Part of a small language model's weights: vocabulary 10844, no biases in attention or MLP.
MLP neurons of a small language model. Each row is named by its layer, matrix (gate and up: input weights) and neuron, and shows model dimensions 288-383. Each number is 200 + 20 x the weight over its row's rms, rounded and kept within 0 to 999. A neuron's up and down rows have the sign that makes its largest values positive.
Before each neuron's rows, "fires after" lists the tokens most often just before its 100 highest values on Wikipedia text that the model never trained on. A number after a token or word is its count.

fires after: "\n" 51, "\n\n" 20
L2.gate587,210,182,229,198,222,218,180,214,200,211,231,207,219,159,225,219,211,184,179,182,191,212,202,162,174,172,222,212,208,208,197,200,215,207,208,214,191,210,199,231,183,209,190,197,185,194,176,181,215,185,204,209,178,202,186,189,221,242,196,229,224,215,168,199,192,228,189,223,165,171,223,188,204,213,183,182,167,220,191,202,184,234,208,180,239,233,226,189,199,200,175,187,219,215,223,213
L2.up587,212,196,213,207,181,237,173,226,164,219,180,177,208,194,245,186,221,196,215,181,247,191,206,196,228,188,206,189,229,238,180,189,208,204,133,229,192,201,170,178,203,206,163,210,221,174,248,194,184,189,202,213,196,230,191,200,237,201,198,206,196,199,195,214,169,194,194,210,188,214,182,156,182,179,206,197,150,205,179,206,239,181,165,213,236,239,216,231,210,207,200,217,182,175,212,211

fires after: "\n" 26, "-" 9, " |" 9, "| No." 4, " pm" 4
L2.gate480,181,236,220,233,176,221,190,199,202,209,215,160,213,173,187,179,237,218,185,196,211,198,216,216,209,182,215,221,217,224,194,212,228,206,183,197,211,214,185,180,185,200,161,169,203,228,237,188,183,156,211,204,172,218,202,199,193,201,198,189,196,177,202,197,209,213,193,188,179,201,229,209,219,211,193,171,211,192,186,205,168,192,176,203,213,223,198,187,228,216,185,190,179,179,218,202
L2.up480,165,181,247,233,205,203,222,196,199,188,209,170,217,190,197,192,211,213,182,168,225,213,208,213,232,189,214,199,210,193,187,190,183,204,165,167,196,176,219,206,218,168,204,202,198,158,205,192,170,183,214,202,202,175,223,190,230,205,198,199,201,159,211,191,205,202,174,205,197,198,216,201,225,191,203,213,227,181,180,220,197,214,201,197,207,183,180,200,203,162,211,213,191,203,226,207

fires after: "." 51
L11.gate1052,209,225,207,193,194,222,212,200,187,186,243,201,199,235,192,215,206,197,208,198,196,188,198,190,188,193,176,199,223,185,183,220,211,182,184,180,234,198,194,198,194,194,178,195,221,201,184,215,180,176,212,171,195,186,189,220,189,210,190,211,204,164,179,189,196,183,176,227,217,236,210,153,183,208,180,182,194,177,196,163,195,184,187,157,182,202,165,195,244,201,174,199,237,189,188,187
L11.up1052,177,157,217,181,178,212,183,201,219,220,216,226,203,219,212,210,224,184,189,183,210,195,183,221,220,160,187,197,224,216,196,210,224,208,200,187,225,190,210,214,190,195,168,172,223,171,219,175,219,187,220,175,176,209,221,155,206,179,181,201,215,200,192,163,205,195,176,207,194,185,227,231,222,241,178,214,221,218,199,196,197,210,205,168,226,197,194,210,212,205,179,190,230,193,186,222

fires after: "\n\n" 49, " in the" 6, "\n" 4
L2.gate638,198,203,201,212,154,197,210,199,250,220,219,164,231,213,209,189,182,240,206,201,238,172,196,176,240,223,194,199,188,198,132,200,190,213,214,212,187,202,167,207,165,198,221,190,231,207,185,185,214,205,194,188,202,210,193,196,193,195,225,192,162,209,212,183,196,214,190,170,187,204,187,226,215,166,200,163,207,190,198,209,188,234,213,196,186,182,190,209,222,206,191,223,201,177,199,167
L2.up638,202,243,171,222,183,199,220,172,241,166,205,216,179,238,223,196,190,186,178,229,220,199,191,199,214,229,225,225,189,190,185,228,207,221,219,169,217,195,192,255,182,197,183,195,209,196,201,188,207,210,182,183,155,231,194,209,220,219,237,215,145,191,173,190,195,214,200,169,194,199,201,179,229,214,203,203,182,184,187,233,162,220,175,199,177,181,217,201,259,199,215,198,245,152,173,202

fires after: "\n\n" 40, "\n" 25
L11.gate27,196,206,234,215,220,192,186,191,229,219,226,175,176,212,194,221,190,186,201,196,219,183,173,199,143,190,179,193,215,207,229,170,210,206,176,224,224,165,174,233,193,195,233,222,234,207,205,195,223,198,213,222,245,233,204,191,194,218,200,201,215,203,218,184,196,185,188,206,189,185,219,197,202,225,173,179,189,207,158,199,209,204,192,208,210,221,176,232,210,197,187,184,199,194,189,192
L11.up27,223,226,202,173,234,195,218,188,209,207,203,205,189,186,219,195,215,193,194,171,211,199,192,195,216,220,196,171,187,199,172,173,207,201,183,201,210,224,165,228,188,169,208,171,190,199,175,195,209,216,203,188,189,236,207,185,183,174,184,219,243,209,227,193,179,223,205,193,201,196,195,188,217,189,216,211,216,222,195,198,176,224,190,228,181,162,198,155,144,229,232,225,204,207,191,191

fires after: " | " 34, "–" 9, "-" 5, "5" 4, "3" 4
L11.gate1085,180,206,207,224,182,176,241,213,193,191,193,208,197,195,224,244,233,229,224,211,186,209,223,199,165,199,200,191,228,206,187,207,206,196,193,234,207,223,222,174,172,215,166,188,191,207,202,217,191,225,190,186,192,182,222,190,198,197,205,197,202,197,210,226,227,221,203,202,191,189,206,211,202,164,183,207,212,185,204,219,210,172,243,180,198,186,208,177,185,204,190,187,217,223,192,206
L11.up1085,161,192,201,199,194,201,181,171,196,220,233,206,199,190,212,198,183,204,177,175,183,240,229,213,195,231,202,232,205,224,221,199,219,171,229,184,190,173,203,173,169,203,193,198,186,177,194,210,157,196,179,195,184,227,238,180,204,191,204,172,176,188,186,203,219,184,209,212,191,246,203,197,179,191,190,199,245,191,201,213,224,208,185,232,196,210,195,215,188,182,220,187,189,195,203,207

fires after: ":" 40, "." 12
L13.gate726,218,211,222,169,206,214,184,211,195,227,204,194,232,195,197,204,220,171,193,157,178,201,162,169,216,184,235,217,201,218,206,233,212,187,213,211,190,217,207,191,175,192,140,214,195,214,202,212,200,225,186,228,176,218,218,223,226,202,208,244,195,204,220,198,224,174,191,194,193,213,222,216,216,216,183,214,186,204,215,184,219,215,192,203,207,171,190,167,225,196,204,182,210,179,212,169
L13.up726,185,201,188,229,188,194,216,182,195,244,162,188,205,172,181,190,212,201,162,184,195,220,194,198,202,202,225,169,196,236,219,234,209,181,194,207,195,204,188,216,201,205,185,187,202,192,183,196,171,180,217,220,205,211,200,191,194,174,214,209,169,205,147,203,185,175,192,192,211,204,210,173,175,207,173,216,203,209,199,214,223,211,207,197,205,197,233,179,217,168,224,177,172,182,198,186

fires after: "\n" 32, "|---|---|---|---" 8, "\n\n" 7, " (w" 4
L2.gate92,235,199,160,193,161,189,176,191,226,173,225,189,172,202,220,191,181,192,189,213,216,246,216,187,220,230,217,219,162,234,225,184,235,223,182,180,190,185,193,205,194,245,187,240,171,190,214,192,190,213,196,198,164,169,184,225,160,221,188,191,207,199,173,193,198,212,195,200,186,152,196,197,188,181,220,183,209,216,220,208,189,229,201,162,206,176,194,222,198,210,246,199,204,206,212,205
L2.up92,191,172,212,226,187,177,190,228,185,230,220,185,207,202,233,183,206,223,195,200,216,192,207,241,192,198,181,178,193,215,245,216,210,166,202,236,208,204,194,223,176,212,183,213,211,193,239,212,220,170,208,216,181,171,190,192,201,194,221,216,199,211,210,187,210,209,235,194,203,209,188,241,180,180,195,197,201,228,221,221,173,169,236,174,223,184,203,203,218,224,192,186,174,200,150,184

fires after: "\n\n" 47, "\n" 12
L11.gate905,235,207,203,216,171,202,192,160,198,234,234,176,216,233,186,186,176,233,213,187,198,194,198,224,204,226,208,190,209,234,206,183,170,196,201,219,187,231,219,198,224,211,203,206,187,182,217,156,199,202,211,211,231,222,199,242,203,216,174,202,194,209,188,202,176,180,181,198,199,222,210,200,216,186,218,185,167,199,209,196,213,184,208,193,204,235,202,221,183,220,173,216,179,191,193,196
L11.up905,201,225,204,231,191,219,206,195,207,208,232,229,186,215,223,191,207,203,200,212,205,186,217,221,173,171,209,215,200,171,179,220,182,201,171,207,202,189,198,214,211,204,206,193,242,193,196,214,211,160,221,205,237,181,167,200,182,199,176,198,197,189,178,201,196,173,197,157,229,213,200,218,213,160,222,168,186,215,219,185,191,174,190,201,207,193,198,202,187,209,204,188,193,211,215,208

fires after: "." 47, "th" 4
L15.gate700,214,190,244,193,201,177,211,195,215,219,221,178,233,160,216,177,194,203,226,182,198,192,202,217,205,211,229,200,196,187,193,206,213,218,201,196,221,176,210,209,208,192,195,196,213,176,177,195,241,189,172,203,189,219,199,184,163,254,170,179,176,180,177,173,180,228,180,222,200,196,228,157,175,209,198,187,196,168,160,188,163,166,223,195,238,184,199,207,238,204,219,215,223,221,216,222
L15.up700,262,174,194,206,183,228,199,209,203,208,194,202,184,218,193,223,212,178,205,145,191,255,199,236,207,194,234,198,183,239,230,185,195,169,169,213,190,193,175,203,196,190,225,204,191,258,213,195,191,186,172,182,200,185,214,245,208,218,200,210,206,201,233,206,213,175,216,204,205,198,193,210,182,211,196,201,198,163,213,211,227,178,228,235,238,162,205,184,199,203,193,215,222,181,212,180

fires after: "1" 55, "2" 14, "ac" 6
L2.gate545,226,192,228,228,201,237,202,167,200,186,216,188,197,195,225,199,222,226,220,220,207,185,219,211,193,147,180,200,171,226,172,193,203,210,213,192,233,193,215,186,187,169,222,204,188,176,212,193,190,178,217,176,232,180,173,182,221,204,186,197,178,160,183,199,192,183,202,233,194,198,182,210,173,190,196,221,198,205,192,186,231,194,181,216,187,231,179,220,212,224,211,209,214,202,205,210
L2.up545,200,254,201,218,238,235,218,186,214,219,227,205,245,167,204,219,194,188,223,216,198,220,180,193,208,223,191,185,186,187,219,197,201,227,173,192,196,197,206,236,221,156,204,223,198,176,244,192,202,193,209,185,225,217,176,214,172,216,206,182,195,202,206,174,204,212,220,186,242,181,173,213,228,219,201,216,194,194,193,229,171,202,229,210,197,214,185,179,209,184,198,195,215,155,166,220

fires after: "2" 92, "1" 6
L2.gate1169,186,225,191,222,202,213,226,189,211,182,242,213,183,178,195,170,173,203,195,211,195,192,222,196,209,196,205,216,187,163,179,169,213,233,201,184,202,184,196,176,213,193,212,211,204,187,214,190,187,164,202,191,186,175,202,202,233,214,199,213,202,192,210,234,226,208,186,209,204,196,200,216,213,229,202,175,203,162,213,197,245,160,221,165,184,218,183,183,204,224,210,170,210,231,200,201
L2.up1169,191,214,196,209,189,195,233,209,190,197,195,201,188,208,231,217,205,184,180,221,189,182,206,233,195,192,242,190,231,206,198,156,215,214,209,217,209,205,182,184,155,172,181,205,181,223,226,201,214,211,190,165,189,204,209,209,224,178,201,233,197,242,177,170,179,166,201,182,216,227,194,190,208,222,197,216,177,202,174,198,225,213,176,210,217,193,201,209,202,207,154,232,225,219,188,193

fires after: " | " 55, ") | " 8, "| " 4
L12.gate68,178,188,180,228,188,170,180,204,200,178,220,198,185,209,187,219,208,195,228,184,194,174,228,203,178,243,216,229,205,196,181,212,204,188,185,177,200,200,165,184,204,190,180,211,219,171,188,194,200,176,183,216,200,188,158,238,196,247,191,208,198,182,194,167,205,201,200,206,211,225,202,179,177,191,193,240,192,176,202,214,212,180,204,191,210,225,196,183,235,184,192,215,172,180,222,168
L12.up68,211,189,187,184,213,188,206,252,205,225,201,198,215,202,191,203,206,225,196,237,242,203,184,219,211,246,201,187,201,200,193,195,211,208,238,208,219,223,185,193,214,180,229,167,197,214,202,173,229,207,201,210,217,191,168,210,168,222,170,209,200,172,205,186,192,226,196,212,191,225,211,196,195,199,221,201,206,193,224,237,181,202,194,189,201,223,269,205,199,194,230,199,173,207,193,186

fires after: "\n" 40, "\n\n" 33
L2.gate1058,202,212,171,163,202,219,206,213,185,214,200,203,194,174,212,181,185,210,173,220,208,231,184,225,189,212,206,211,195,204,160,198,220,198,178,220,202,224,188,187,231,234,180,215,173,230,188,173,225,179,177,205,201,200,219,186,231,226,208,231,212,194,184,215,203,174,212,207,218,214,213,165,201,198,220,186,219,169,202,175,179,240,203,206,221,197,187,167,267,210,206,195,173,166,191,205
L2.up1058,192,207,195,198,211,217,205,219,185,203,190,209,208,193,194,194,170,184,173,237,200,194,204,230,210,184,204,207,194,214,188,213,174,186,186,204,179,218,193,213,185,202,167,228,187,231,184,193,210,161,155,201,193,219,169,168,195,221,252,214,212,180,189,203,230,186,198,201,184,195,208,156,192,194,201,206,167,210,213,166,166,213,183,234,225,194,166,182,234,207,225,164,184,189,197,188

fires after: "." 36, ") | " 10, " s" 4
L13.gate796,191,201,237,192,194,228,181,198,236,236,180,236,206,167,213,211,221,249,207,177,210,205,210,183,189,222,192,217,195,212,192,218,205,194,208,183,200,231,193,213,214,214,188,211,218,190,175,166,175,221,157,217,185,187,178,209,198,200,203,185,203,187,213,183,191,230,181,222,219,201,167,209,213,218,189,195,185,212,171,227,178,169,213,194,205,203,246,207,190,177,214,180,175,183,176,189
L13.up796,213,234,194,224,223,202,198,187,206,222,214,215,196,188,193,185,172,193,201,183,215,208,177,174,217,180,166,212,188,194,202,206,198,197,226,165,223,211,198,195,179,205,195,224,195,213,198,193,194,194,216,217,177,209,187,210,225,202,175,197,238,169,195,162,184,169,210,226,172,232,191,169,188,203,208,196,175,201,185,235,182,217,208,211,220,187,240,189,191,200,191,162,227,194,186,216

fires after: "." 95
L2.gate420,189,186,192,204,195,197,205,219,185,243,200,169,222,222,203,195,209,192,203,180,178,221,189,177,177,179,192,175,213,218,214,213,195,193,208,227,217,172,202,219,195,193,192,184,228,182,217,221,216,220,218,209,208,217,212,192,188,192,180,175,193,224,204,221,203,194,209,155,192,189,247,192,247,192,244,188,203,216,184,198,172,164,193,173,237,216,223,221,208,173,181,191,228,186,208,170
L2.up420,172,179,168,218,222,163,228,201,202,243,191,205,238,208,185,169,217,165,194,218,178,187,236,195,184,185,173,214,169,183,212,219,216,200,221,217,227,183,220,226,196,190,224,223,199,178,183,168,172,194,206,217,180,218,209,183,225,186,176,200,185,188,193,186,241,238,201,177,198,161,227,179,234,175,216,193,213,200,188,190,197,181,201,188,218,202,215,214,174,168,214,162,200,146,199,228

fires after: " | " 64, ") | " 6, "; " 5, "ing | " 4, "% | " 4
L2.gate1329,195,229,231,174,184,202,193,190,212,212,221,173,183,197,235,213,212,214,197,179,176,203,207,175,176,209,200,226,218,192,210,216,213,225,180,204,196,168,204,197,180,194,203,181,216,154,184,199,218,220,186,222,183,192,211,191,186,176,187,172,195,208,186,193,194,154,201,210,219,206,196,231,209,190,196,209,197,184,198,182,191,176,183,238,226,205,207,196,206,189,183,197,231,245,197,209
L2.up1329,222,173,210,208,222,249,204,184,207,179,199,187,210,178,173,204,219,189,240,156,197,170,189,191,196,224,237,253,191,189,223,257,191,250,158,194,201,189,209,178,227,201,179,219,209,176,185,205,219,209,196,190,227,211,236,175,187,175,211,198,168,203,204,228,168,182,206,205,214,224,191,193,201,161,230,186,209,165,184,174,168,199,222,220,179,185,178,227,205,235,187,205,212,219,231,210

fires after: "1" 41, "2" 24, "30" 8
L15.gate1191,215,194,202,195,215,178,178,199,213,188,186,173,194,192,188,218,181,162,207,169,182,248,208,141,204,217,174,216,181,219,140,254,192,214,186,169,209,220,199,202,222,167,207,184,194,192,263,174,182,188,199,198,197,207,198,214,209,198,186,219,213,192,185,201,189,198,198,178,181,186,194,224,209,173,193,216,186,186,199,208,224,156,237,211,252,202,201,164,160,163,206,207,231,198,223,223
L15.up1191,167,172,199,202,213,226,202,231,204,209,197,200,216,208,208,215,188,196,194,175,172,210,226,195,180,217,191,225,173,216,190,195,162,180,185,205,214,231,194,234,182,191,175,230,208,178,223,248,182,213,198,183,179,177,216,236,190,185,230,221,199,192,235,207,219,221,166,204,200,226,220,226,198,219,205,246,206,227,180,221,176,181,183,210,212,179,171,250,211,197,215,174,205,210,237,213